From a checkpoint of a small transformer trained on Wikipedia.
Size: 11 layers, MLP 896 SwiGLU.
MLP neurons of a small language model. Each row is named by its layer, matrix (down: output weights) and neuron, and shows model dimensions 96-223. Each number is 128 + 24 x the weight over its row's rms, rounded and kept within 0 to 255. A neuron's up and down rows have the sign that makes its largest values positive.
A block is one neuron, or neurons of one layer that tend to fire together. After each block is what it responds to, as a language model described it from the Wikipedia text at the highest values.

L5.down103 [169 148 147 113 101 158 142 149 108 113  80 165  87 127 105 168 149 134 153  84 108 156 112 136 116  86 152 139 107 126 120 115 132 148 130 168 133 121 151 138 156 129 114 105 138 148 119 103 128 150 118  69 124 125 133 158  86 143 162 165 150 140 127 133 140 128 115 132 139 121 174 146 140 100 110 140 123  98 103 146 145 159 144 159 132 166  95 103  96 144 131 164 143 119 144 174 131 153  99 140 127 124 119 117 137 115 156  89 130 137 100 163 145 107 133 112 143 113 131 158 108 108 115 146 117 199 138 114]
L5.down118 [134 127 104 110 161 113  86 156 119 165 112 161 100 119 128  84 114 122 111 146 133  74 135 118 143 155 145 140  99 132 165 153 132 133 126 145 115 115 142 143 120 225 151 148 128 186 105 120 118 154 122 121 110 160  90 116 111 116 127 112 121 131 161 109  96 121 142 129 156 150 193 136 178 110  88 127 102 142 124  96 114 122 126 128 138 125 171 120 131 136 117 127 125 104 102 109 134 139 103 152 182 169 146 167 145 113 147  99 140 109 161 124 134 124 129 113 164 124  79 134  89 124 105 124 147 160 122 151]
L5.down186 [135 157 149 131 130 124 153 167 115 154 121  93 132 149 136 152 111 104 130 123 157 125 135  98  94 103 106 126 142 146 123 101 118 135 122 128 112 105 165 113 110 175  86 148 148 159 136 138 105 102 146 120 161 133 155 120 131 124 126 148 117 136  95 100 141 102 102 119 106 104 109 155 152 146 111 139 121  79  93 153 155 145 141 169 145  91 144 130 116 107 127 181 126  84 121  77 125 147 109 116 143 148 133  79 146 130 101 121 158 162 134 189 131 138 137 158  98 152 130  86 143 150 145  92 109 143 109 110]
L5.down194 [116 111 124 124 104 144 110 109  74 104 119 142 164 116  91  80 125 138 108  92  97 155 132 121 194 109 111  91 129 117 131  93 148 141 142 151 153 121 105 160 137  86 105 119 147  88 121 140  90 118  97 132 121 118 106 138  73 133 132 132 139 136 130 153 155 142  97 115 131 121 118 146 142 165 109 137  93 121 149 151 112 128 126 104 151 170 136 161  81 138 117 111 119 171 133 133 123  85 122 129 122 143 149 154 130 158 125 116 139 107 100 120 109 135 152 154  97 153 160 124 138 110 128 115 155 158 158 139]
L5.down201 [132  89 127 115 176 107  79 106 154 128 110 143 126 140 127 121 166 120 146 136 139 108 170 132 146 173  84 170 147 124 111 129 127 127 143 129 100 118 130  56 148 162 148 193  91 131 134 141 122 134 147 130 140 145 130 121 138 120 141 132 149 121 132 140 155 137 154 112 167 120 194 148 145 137 128 117 113 153 131 150  98 178 138 102 103 147 149 169 129 157 114 137 101  99 128 165 124 113 116 130 101 141  93 116 117 115 164 108 144 111 145 162 165 116 157 164 121 162  99 156  80 122 115 115 102 102 137 126]
L5.down331 [136 136 122 123  64 141  84 127 125 134 101 154 112 106 132 137 138 132 116 148  95 149 124 130 118 120 105 124 128 121 166 124 163 149 124 148  86 139 146 121 123 181 135 144 124 138 118 150 125 132 151  94  80  92 168 136 136 124 140 139 147 123 182 136 116 114 179 162 173 134 176 120 122 134 118 164 111 109 138 115 100 119 137 113  94 151 140 151 105  84 153 138 139 110 155 109 150 120 159 128 113 105 151 140 137 152 127 136 119  90  94 174  69 115  94 122 128 133 109 107 136 123 104  66 148 111 149 145]
L5.down394 [ 85 109 137  72 130  88 136  86 117 103 117 196 112 163 116 137 152  87 110  99 132 131 118 140 109 113 155 136 127  98  93 145 136  81 115 121 129 137  82 153  81 193 118 107 135 146 140 131 134  66 125 117  98 150 125 150 130 141 124 126  93 112 126 123 134 139 125 143 118 127 149 147 151 112 102 153 146 128  69 133 150 135 115 146 142 192 103 105 113 135 132 159  94 108 138 144 123 136 101 114 125 126 108  92 150 115 140  93 104 177 122 146 105 128 104 106 183 156 158 138 117 155 113  91 118 157 119  99]
L5.down425 [158 141 160  77 150 176 157  66 128 120  91 116 156 126 103  81 119 103 135 179 127 170 152 131 128 134 120 148  72 117 100 129 101  77 125 116 154 133 113 103 117 162  81 128 148 148 109 103 116 143 109 186 120 158 134 125 112 107  93 129 128 126 134 123 122 130 161  91 103  94 165 136 124 134 101 130 101 149  93 106 106 121 141 103 104 104 132 112 115 112 128 121 131 130 135 143 149 131 136 152 153  77  65 110 140 100  95 137 122 107  95 106 125 135 111 110 128 107 127 155 124 146 123 144 151 125 136 113]
L5.down566 [176 111 135 103 138 181 105 114 125 111 113 141 138 171 129  84 122 112 105 147 121 115 120 117 183 111 156 121 126 106 110 106 108 146 121  82 122 145 139 100 119 131 126 130 117 169 116 150 134 165 179 179 165 135 116 102 146 137 166  94 166 156 182 121 133 130  98  88 116  90 156  92 113 103 130 121 152 140 104 173 142 145 171 123 155 151 112 127 131 150 135 141 132 115 135 163 164  92 148 191 125 160 110 131 127 139 115 126 125 145 136 127 139 101 171 119 138 141 115  87 158 128 116 115 135  84 120 136]
L5.down589 [122  94 143 144 115 158 148 116  99 149 137  99 142 115 123 110 108 128 165 114 126 149 152 125 166 144  91 158 134 164 113 124 115 134 136 110 114 166 135 132 166 187 159 168 133 152 147 119 161 137 140 123 163 170  91 148 195 109 143  53 113 105  97 146 150 137 139 104 145 172 134  93 135 130 134 144 148  77 138 133 149 111 170 105 128 175 150 180  98 108 133 151 161 141 115  83 142 168 150  99 125 123 139 123  91 105 131 155 132 104 130 159 113 157 131 143 110 147 132 109  90 152  98 112  94 151 133 148]
L5.down612 [158 130 140  96  75 158 140  95 134 123 153 123 120 121 126 102 120 103 138 151 142 122 125 106 157 121 140 127 112 133  97 122 127 140 126 127 146 136 100 130 112 255 108 129 121 145 115 121 145 137 126 134  90 109 104  89 118 145 142 133 108 144 141  86 143 127 133 106  88 129 118 121 113 143 119 139 150 138  86 124 111 137 181 109 142  99 133 139 140 114 114  96 159 139 127  97 117 109 137  91  98 130 133 114 121 138 114 107 103 129 110 180 122 113 141 112 159 156 140 130 104 146 114 130 143 141 142 108]
L5.down635 [155 166  89 120 109 123 113 113 164 141 142 136  97  99 147  97 144 116 131 166 111 153 131 156 117 132 126 130 102 140 147 138 149 137 101 113 129 103  81 109 153 138 137 135 139  87 175 104 113 120 107 115  89 116 116  98 141 128 158 119 150 141 124 134 110 124 161 114 118  96 179 143  92 100 106 121 138 145 136 159 113 120 132 153 137 149 116 105 152  89 179 131  99  86 147 110 178 143 124 150 118 116 122 129 146 127 174  97 129 146 152 159 116 107 125  91 126 152 142  78  99 163  83 190 132 101 106 104]
L5.down663 [160  97  88 140  99 122 114 119 112 109 133 118 107 108 104 143 121 139 128 139 131 103 153 134 121 111 132 135 105  92 159  92 138 149 129 147 116 122 158 120 110  96 127 132  93 112 117 117 140 105 138 101 116 129 142 108 100 149 147 109 117 125 116  96  95 151 110 123 124 138 176 131 139 126 161 171  90 151 110 134 146 125 134 144 110 133 148 143 103 127 155 132 187 133  98  95 170 156 144 174 124 119 133 143 108 106  98 130 135 170 137 133 104 161 198 172 147 132 114 129 120 144 125 102 137 100 133 129]
L5.down717 [114 140 183 112 126 121 132 100 146 115 139 147 132 164 132 118 136 170 113  98 134 129 143 140 110 123 145 111 116 165 120 127 156 140 136 158 140 139 168 111 172 162  70 136 150 109 136 135  91 142 141 151 139 117 113 158 116 122 143 134 121 147 156 124 102 123 182 169  95 107 149 137 133 127 142 132 137  82 137 152 123 131 104  74 126 134 132 129 141 166 145 114 133 146  97 126 148 156 101 161 140 121 115 146 108 115  94 116 139 128 121 100  94 123 133 148 123 145 167 145 111 153 149 118 145 110 124 148]
L5.down778 [113 113 122  96 102 116 147 157 140 123 117 110  91 129 145 124 144 136 131 137 168 125 148 139 120 137 149 135 159 114 143 154 128 112 100 140 114 109 114  69 128 198 132 160 109 154 112 135  96 138 101 142 124 163 176 139 154 119 140 148 104 146 108 142  89 137 150 155 122 101 119 131 122 134 172 125 131 142 128 138 120 113  74 171 133 147 179 157 116 104 131 158 110 134 154  70 164 118  84 135  88 149 133 157 138 104 175 145 112 129  76 127 145 121 104 130 116 133 139 133 139 101 163  93 131 131 169 168]
L5.down845 [126 138 136 117 134 131 113 151 159 145 142 104 101 163 129 167 117 132 121 111 154 123  95 117 113 140 135 140 158 114 138  93 118 148 115 129 155 129 138 134 118 115  89 130 169  92 102  84 186 109 138 106 162 136 127 133 172 116 133 126 132 173 154  92 144 128 105 148 136  95 133 129 151  99 146 128 173 118  56 104 150  86 132  98 123 102 139 140 110 112 127 127  95  70 172 133 129 147 101 129  84 172 153 115  88 150 149  86 136 144 123 114 110 109 153 133 128 148 125 118  74 144 124 123 107 149 104 147]
Description: Structural boundaries before content

L3.down174 [139 113 112  95 153 149 103  80 118 118 164 154 106 162 163 102  82 136 102 119 100 132 121 120 139 113 133 124  86 115 147 105 148 162 141 199 137 140 147 169  93 210  99  86 135 122 119 125 153 131 160 162 143 141 124 101 108 130 126 112 103 111  77 133 141 138  96  99 117  78 171 147  93 152 134 112 132 148 122 126  88 149 134  94 140 116 143 170 120 152 108 143 129 126 154 141 139  97 120 140 102 126 116 132 129 144 110 110 121 138 162 100 141 164 156 136  96 151 147 141  99  93  89 106 161 141  97 158]
L3.down576 [143 115 104 128 137 150 133 140  56 128 101 150 115  94 120  95 102 124 137 153 114 136 144 125 135 101 130 153 109 124 117 160 116 143 131 129 105 133 111 148  96 205 153 104 128 117 163 100 117 133 144 119 136 104 119 150  75 161 121 129 141 118 105 121 124 138 101 135 144  69  79 137 155 123 145 120  96 173 147 163 118 135 115 136 148 105 162 147 124 123 155 150 125 146 137 170 124 127 121 136 101 113 142 138 115 109  83 119 151 127 148 133 127 165 170 111 189 113 103 166  97 142  94 119 136 181 120 101]
L3.down630 [106  68 161 105 159 147  93 123 148 126 138 126 157 142 147 138 142 113 114 159  97 182 139 154 104  76 115 101  82 166 133 102 102 101 150 196  81  88 113 136 102 198 114 139 133 120 132 126 120 127 133 144 145  87 115 142 131 111 159 113 127 123 122 150 129 125 114 178 146 123 147 155 136 101 132 135 102 139  98 154 104 122 118 151 159 107  98 131 149 141 140 100 130 112 135 127 133 132 139  83 136  74 118 136 110 112 123 119 113 156 148 151 133 115 107  99 142 124 151 145 119 140 128 140 116 155 105 133]
L3.down691 [145 136 107  87 119 101  64 130 113 147 124 124 141  79 131 140 139 119  79 161 109 142  81 134 139 139 138 123 160  85  96 118 119 121 123 165 103 132 103  99 127 212 128 151 123 147 175 170 146 148 135 103 140 106 144 135 103 130 112 121 136 123 129 142 142 136 161 155 141 142 149 153 105 180 108 111 171 135  92 121 115 101 121 101 109 141 153 137 149 100 133 122 171 105 128 121 140 147 116 104 119 119 115 136 183 100 169 166 124 112 129 162 118 105 106 114 157 152 129  90 130 115 104 122 123 127 102 144]
Description: Paragraph and section breaks

L2.down645 [135 130 147 148 123 123 105 135 113  86 170 102 171 132 180 142 126 116 100 103 114 121 122 115  95 158 149 175  82 138 123 137 113 131  82 135 140 119 145 166 127 110 134 112  85 164 124 163 146 108 126  88  79 129 116 160 104 132 171 100 131 143 163 106  92 102 130 117  86 100 169 125 134 100 101 151 133 106 109 147 159 127 122 121 111 153 123 173 119 110 131 143 142 124 122  96 113 100 127 109 149 127  88 130 158 113 115 142 120 168 162 166 102  96  67 114 121 116 124 192 109 135 121 127  96 115 119 170]
Description: Segment-ending boundaries

L5.down140 [128 104 113 157 124 141  89 137 130 135 113 101 107 137 146 117  99 134  86 143  99 151 142 108 145 101 119 127 128 166  97 176 100 154 132 144 178  83 157 154 127 125  97 167 130 112 121 122 145 104  84  87 121 140 145 165 141 143 121 103 125 137 163 140 175 114 134 111 126 173 109 117 144  86 131 148 109 106 113 154 126 189 135 163 102 103 114 118 136  92 127 121 131 139  64 151 141 106 104 166 130  85 156 126 121 132 149 116 153 115 138 128 120 136 128 114 146 109 120  92 154 110  79 116 162 104 105 144]
L5.down235 [150  95  95 125 118 124 162 153 144 172  95 108 149 109 112 118 151 144 152  96 121 145 180 103 149 130 137 141 129 144 149  85  87 131 131 107 122 141 157 113 101 108 169 144 135 193 100 112 119 102 155 129 151 145 132 100 203  53 126 148 159 130 126 103 132 103 112 106 117 134 105 131  95 141 144  95 144 113 135 139 119 105 128 135 122 119 136 210 173 103  82 107 110 141 133 144 134 137 158 112 135 121  89 165 156 133  95 102 169 108 135 133  98 151 152 128 142 117 100 118 120 160  95  72 173 145 115 128]
L5.down252 [114 100  88 134 122 151 112 134 105 163 107 114 153 167 107 143 129  95 113 148 154 140 132 106 149 105 123 173 143 138 134 162 128 117 105  76 151 140 113  89 122  47 124 170 135 118  84 139 106 129 134 122 137 143 122 118 160 136 125 141 165  76 128 101 150  85 148 107 142 126 137 112 144 105 136  87 169 134 157 124 129  94 119 143 126 121 124 105 148 126 106 130 148 118  94 115 186 133 121 103 143 152  98 161 124 153 108  84 119 124 155  96 129  89 121 128 119 161 110 149  90 133 111  99  97  90 162  96]
L5.down283 [113 132 134 128 155 119 104  87 161 114 182  69 116 120 150 112 129 135 101 116 120  84 125 137 114 132 145 157 121 122 130 174 161 119 130 157 108 144 101 124 140 178  96 111 114 121 124 171 111 128 135 119 173 125 116  96  90 125 147 118 106 133 135 112 133 121 123 164 151 145 163 145 128 117  91 141  98 104  83  77 145  87  77 109 133  97 131  93 137 176 131 126 119 125  98 121 117 127 139 182 123 130 116 130 112 139 108 137 114 120 175  77 132 148 167 133 132 147 111 120 101 138 143 124 125 106 144 162]
L5.down341 [136  92 106 114 166 114 103 127 111 157 133 152 135 129 115 136 121 112 147 157 152 126 176 109 123 141 117 150 184 125 111 118 149 158 122 105 160 107 147 151 120  79 148 148 114 112 115 146 160 112 147 124 166 132 120 151 160 105 176 104  56  94 174  98 107 145 131 136  83 138 169 144 159 126 114 134 123 145 141  96 148 108 105 140 152 150 107 174 144 166 117 125 157 159  85 133 115 132 140 117 132 116 121  86 164  98 113 131 130 110 151 126 116 150 116 156 194 120 113  80  99 137 117  93 137 138 138 125]
L5.down388 [163 156 147 125  72 111 124 150 113 111 126 109 132  82  94 126 176 121 178 103 164 142 154 112 142 125  94 128 160 167 163 112 137 115 112 162 115 112 108  54 134 120  97 141 124 140 133 106  86 131 113 126 148 116 103 126  98 109 106 129  95  75 119 131 156 122 163 151 143 113 122 138 116 125 118 108 121 139 138 120 115 124 120 131 123 142 144 135 118 125 145 134 123 134 120 102 131 147 125 116 188 119 159 150 112 146 116 128 161 138 151 104 115 165 139 109  84 133 151  99 138 122 126 123  95 108 140  88]
L5.down406 [132  91 145 161 167 139 176 155 156  75 142 149 117 137 156 132 142 103 139 159 150 139 126 143 168 154 136 129 151 158  82 124 131 130 127 170 101 140  97 179 135 110 106 106 130 129 177 114 114 126 117 112 143 144 127 151 138 128 124 129 163 102 114 126 111 144 108  98 131 149 126 129 169 108 170 168 129 152 126 141 136 170 136 121 169  74 130 108 152 134 122 169 136 117 114 104 149 160 123 106  92 131 152 172 135 141 106 129 157 151 122 104 125 119 154  96 101 134 101 139 114 140 128 123 138 123 129 151]
L5.down548 [109 126 132 117 104 126 128 163 110 134 124 167 109  65 178 133 134  94 139 155 115 107 144 155 110 116 147  99 170 142 154 120 120 129 128 136 119  93 133 134 150 116 155 183 117 123 115 139 156 135 153 122 118 147 109  78 130 120 100 149 137 163 147 108 115 122 124 150 144 149  99 153  98 108 141 126 141 112 121 127 184 148 143 137 126 109 100 117 128 160 118 130 133 144 135 154 178 134  91  91 153 107 123 133  82 135 118  85 106 130 132 166 103 103 129 151 138 124 107 130 149 106 149 126 110 112 133 137]
L5.down583 [121 132  61 125 103  84 139  71 143 102  88 161 121 111 123 127 122 172 124 133 148 119 140 108 195 135 153 128 119 119 138 133  91 115 177 128 134 107 124 118 126  76 144 117 125 105 110 166 118 141 149 163 119 114 136 165 117 114 140 123 129 117 150 102 136  99  98 142 152 140 117  75 150 116 152 133 108 143 120 145 132 150 171 101 136 127 113 129 140 105 161 112 149 101 123 153 161  85 122 142 106 138 121 132 118 139 114 125 178 163 115 163 125 106 105 153 109 123 113 127 146  79 112 113 121 139 129 110]
L5.down596 [164 131 104 107 109 169 128 139  92  97 116 145  98 121 126 138 122 141 104 150 136 144 129 109 172 153 116 134 117 140 131 147 107 119 121 148 165 124 138  92 131  65 154 171 135 151 125 144 125 108 154 129 104 156 136 142 104 149  71 140  95 107 123 121 147 107 123 151 150 127 163 108 141  89 135 113 110 145 130 153 129 150  93 121 159 150 162 198 128 157 120 144 101 174 118 196 100 121 110 121 113 126 108 173 151 131 168  92 124 124 176 123 126 150 152 148 121  92 119 125 166 147 104  97 110 122 104  72]
L5.down713 [151 143 130 122 125 107 125 131 144 164 131  85 106 135 160 108 143 146 142 106 150 113 156 122 121 151 138 160 135 105 124 103 152 150 112 139 135 111 105  95 105 108 106 113 151 160 127  94 113 126 166 125 153 124 108 133 168 104 113 107 127 114 152 117 143 121  51 133 128  84 133  84 133 122 133 110 107 147 146 105 165 125 139  92 138 109 139 100 140 189 127 122 151 138 103 167 174 162 174 154 118 126 141 154 147  88 136 106 123 118 139 118 132 164 123 156 139 108 130 120 144 124 127 150 113 100 189 144]
L5.down797 [124 112 156 104 148 146 104 122 147  87 114 161 130 124 139 125 138 145 164  97 126 135  95 140 106 115 107 120 123 129 139 191 129  87 163 128 157 121 125 107 108 135 161  75 120 114 133 113 113 127 119 158 101 126 149 120 112 101 148 117 145 108 136 140 133 120 149 140 135 164 100 153 127 169 103  95 155 106 140 121 142 120 147 134 111 142 144 108 118 158 141 134 141 160 102 128  92 112  90 155 106 114 163  86 144  94 131  99 133 108 157 147 127 120 124 119 128 137 129 153  91 120 173 146 124 101 147 159]
L5.down823 [142 161  94 107 112 131 146 136  97 122 125 128 128 108 132 125 130 137 147 153 124 113 135 151 139 105 129 127 154 104 151 153  86 128 162 153  99  93 127 138 145 124 108 130 153 156  88 121 133 109 127  88 109 172 154 160 139 145 147 163  66 110 147 124 134 144 108  67 139 118 109 135  96  53 123 130 109 116  71 100 109 120 113 122 125  82 142 135 174 128 140 107 151 138 152 179 172 125  91 105 118 143 123 108 106 136 119 109 136 131 142 132 145 115 130 104 178 135 108 114 172 154 127 134 171 139 133  71]
L5.down841 [149  79 128 129 164 141 104 153 149 125 110 124  97 130 116 123 159  96 105 107 165 133 152 122 171 100 124 165 127 135 129  93 138  83 135 123 139 116 167 113 118 124  97 161 133 155 150 127 111 133 143  67 157 151  95 122 114 117 104  97 103  77 129 105 144 130 100 167 167 161 138  90 144  83 115 119  89 142 173 141 129 111  95 162 122  87 147 108  93 132 146  72 107  98 121 120 128 109 111 142 140 164 122 128 173 196 148 120 104 125 128 175 140 143 125 142  97 135 107 133 143 131 162 123 144  64 147 150]
L5.down842 [113 129 139 121 127 123 173  89 102 104  76 123 148 125 134 193 151 113 145  77 137 118 151 100 100 139 108 155 141 116 162  86 134 116 110 141 129  71 124 135 159 132 141 124 149 138 122 137 126 116 133 106 133 126 161 114  95 145 151 102  87 153 148  71 162 158 107 135 128 197 116 112 121 115 122 136  96 137 170 120 172 134 124 123 113 146 133 118 139 119 168 160 100 116 127 151 139 172 126 116 165 117 157 115 129 116 136 111 142 147 194 133 110 134 145 164 133 122 136 124 117 129 145 115 151 122 129 105]
L5.down856 [123  86 126 170 117 145  97 124 126 108  93 126 106 164 121 137 108 116 133 151 164 114 157 155 112 107 139 146 141 108 122 115 129 112 154 169 163 149 191 139 125  89  97 130 169 113  97  89 125  83 106 111 131 141 108 104 162  91 128 162 128  88 173 111 108 120 126 172 125 131 143 100 102 110 147 116 127 123 101 111 114 121 121 182 113 124 146 132 126 154 164  99 115 101 138 158 125 179 158  83  85 131 158 153 112 131 150 115 122 121  83 115 122 150 146 101 143  98 165 134  72 135  92 138 100 104 123  64]
Description: Mid-word fragment continuation

L2.down11 [141  85 115 145 149 124 158 142 163 121  94 119 119 157 141 133 161 122 102 118 115 118 169  83  97 161 174 106 178 147 126 163 115 120 107 165 176  80 115 119 141 136 153 125 177 158 133  99 117  91 136 112 115 124  78 163 122 135  95 109 155 140 109 136 104 136  97  99 148 110 112 130 109 144  84 160 115 151 104 120 147  83 113 154 114 132 173 140 110  90 138 105 152  88  79 120 148 106 127 117 126 145 127 119 122 159  81 116 132 116 127 153 201  98 139 123 125 118 128 156 137 111 131 132 109 125 100 146]
Description: Split-off letter c

L3.down235 [141  97 132 126 142  91 131  92 100 124 105 169 125 117 139 125  88  99 158 114  99 100 123 115 119  81 137 159  99 121 135 143  91 152 113 118 143 117 128 127  90  65 110 152 114 113 162 143 165 112 146 131 138 145 187 154  90 122  92 126 123  95 151 127 176 105 142 113 150 130 139 170 149 134 133 131  89  99 129 125 114 177 132 162 120 131 158 120 159 100 154 105 170  96  98 113  96 125 103 122 123  91 114 158 165 125  79 125 107 129 122 104  99 145 138 114 108 104 165  88 111 134 179 111 137 160 125  88]
L3.down502 [167 137 133 176 139 117  93 100 118 142 138 125 122 140 118 120 118 117 132 129 108 161 149 145 149 112 109 148  81 140 164 142 113 157 133 143 116 140 122 145 140 177 146 104  82 116 117  71 141 111 171 136 158 137 130 130 145 120 168 132 159 142 164 130 164 161 153 138 146 130 132 115 130 108 127 131  88 157 136 138  92  95 133 116 123 112 144 128 156 101 121 156 131 145 130 126 156 125 134 155 140 150 116  96 112 148 111 123 200  97 157 165 135 132 172 135 179  92 105 136 155  90 146 106 163  52 152 108]
L3.down604 [141 127 143 107 147 133 125 114 114 164  59 109 128 111 102 153 131 126 142 146 102 154 147 139 135 128 121 147 153 155 158  88 129 113 132 105 150 150 139 109 112 151 172 134  98 161 148 104 119  82 175 113  62 139 156 143 149 152 143 128 105 136 158  92 119 100  94 163 116 186  92 130 126 122 110 150 151  91 144 142 132 127 116  97 126 144 130 115 148  89  76 141 100 128 118 140 142  87 181 143 150 129 136  94 169 161 118 128 145 170  92 136 153 131 113 111  93 113 142 152 134 115 129 141 153 152 150  98]
L3.down693 [107  99 114 135 154 127 137 121 117 161 114 120 118  80 138 118  99 117 119 140 145 140 131 126 123 161 136 107 129 140 151 160 125 107 152  87 117 139 129 147 115 136 148  96 127 154 144 106 138 124 155 182 124 145 169  85  94 164 148 122 129  98 111 142 160 162 131 151 104 149  97 124 128  76 140 152 132 144 138 166 122 134 133 110 161 108 106 130 126 122 139 139  98 121 141 104 123 125 156 176 124 127 129  99 137 159 160 129 168 124 124 146 159 134 150 151 158 145 110 164 140 121 158 132 158 107 161 131]
Description: Mid-word vowel+c fragments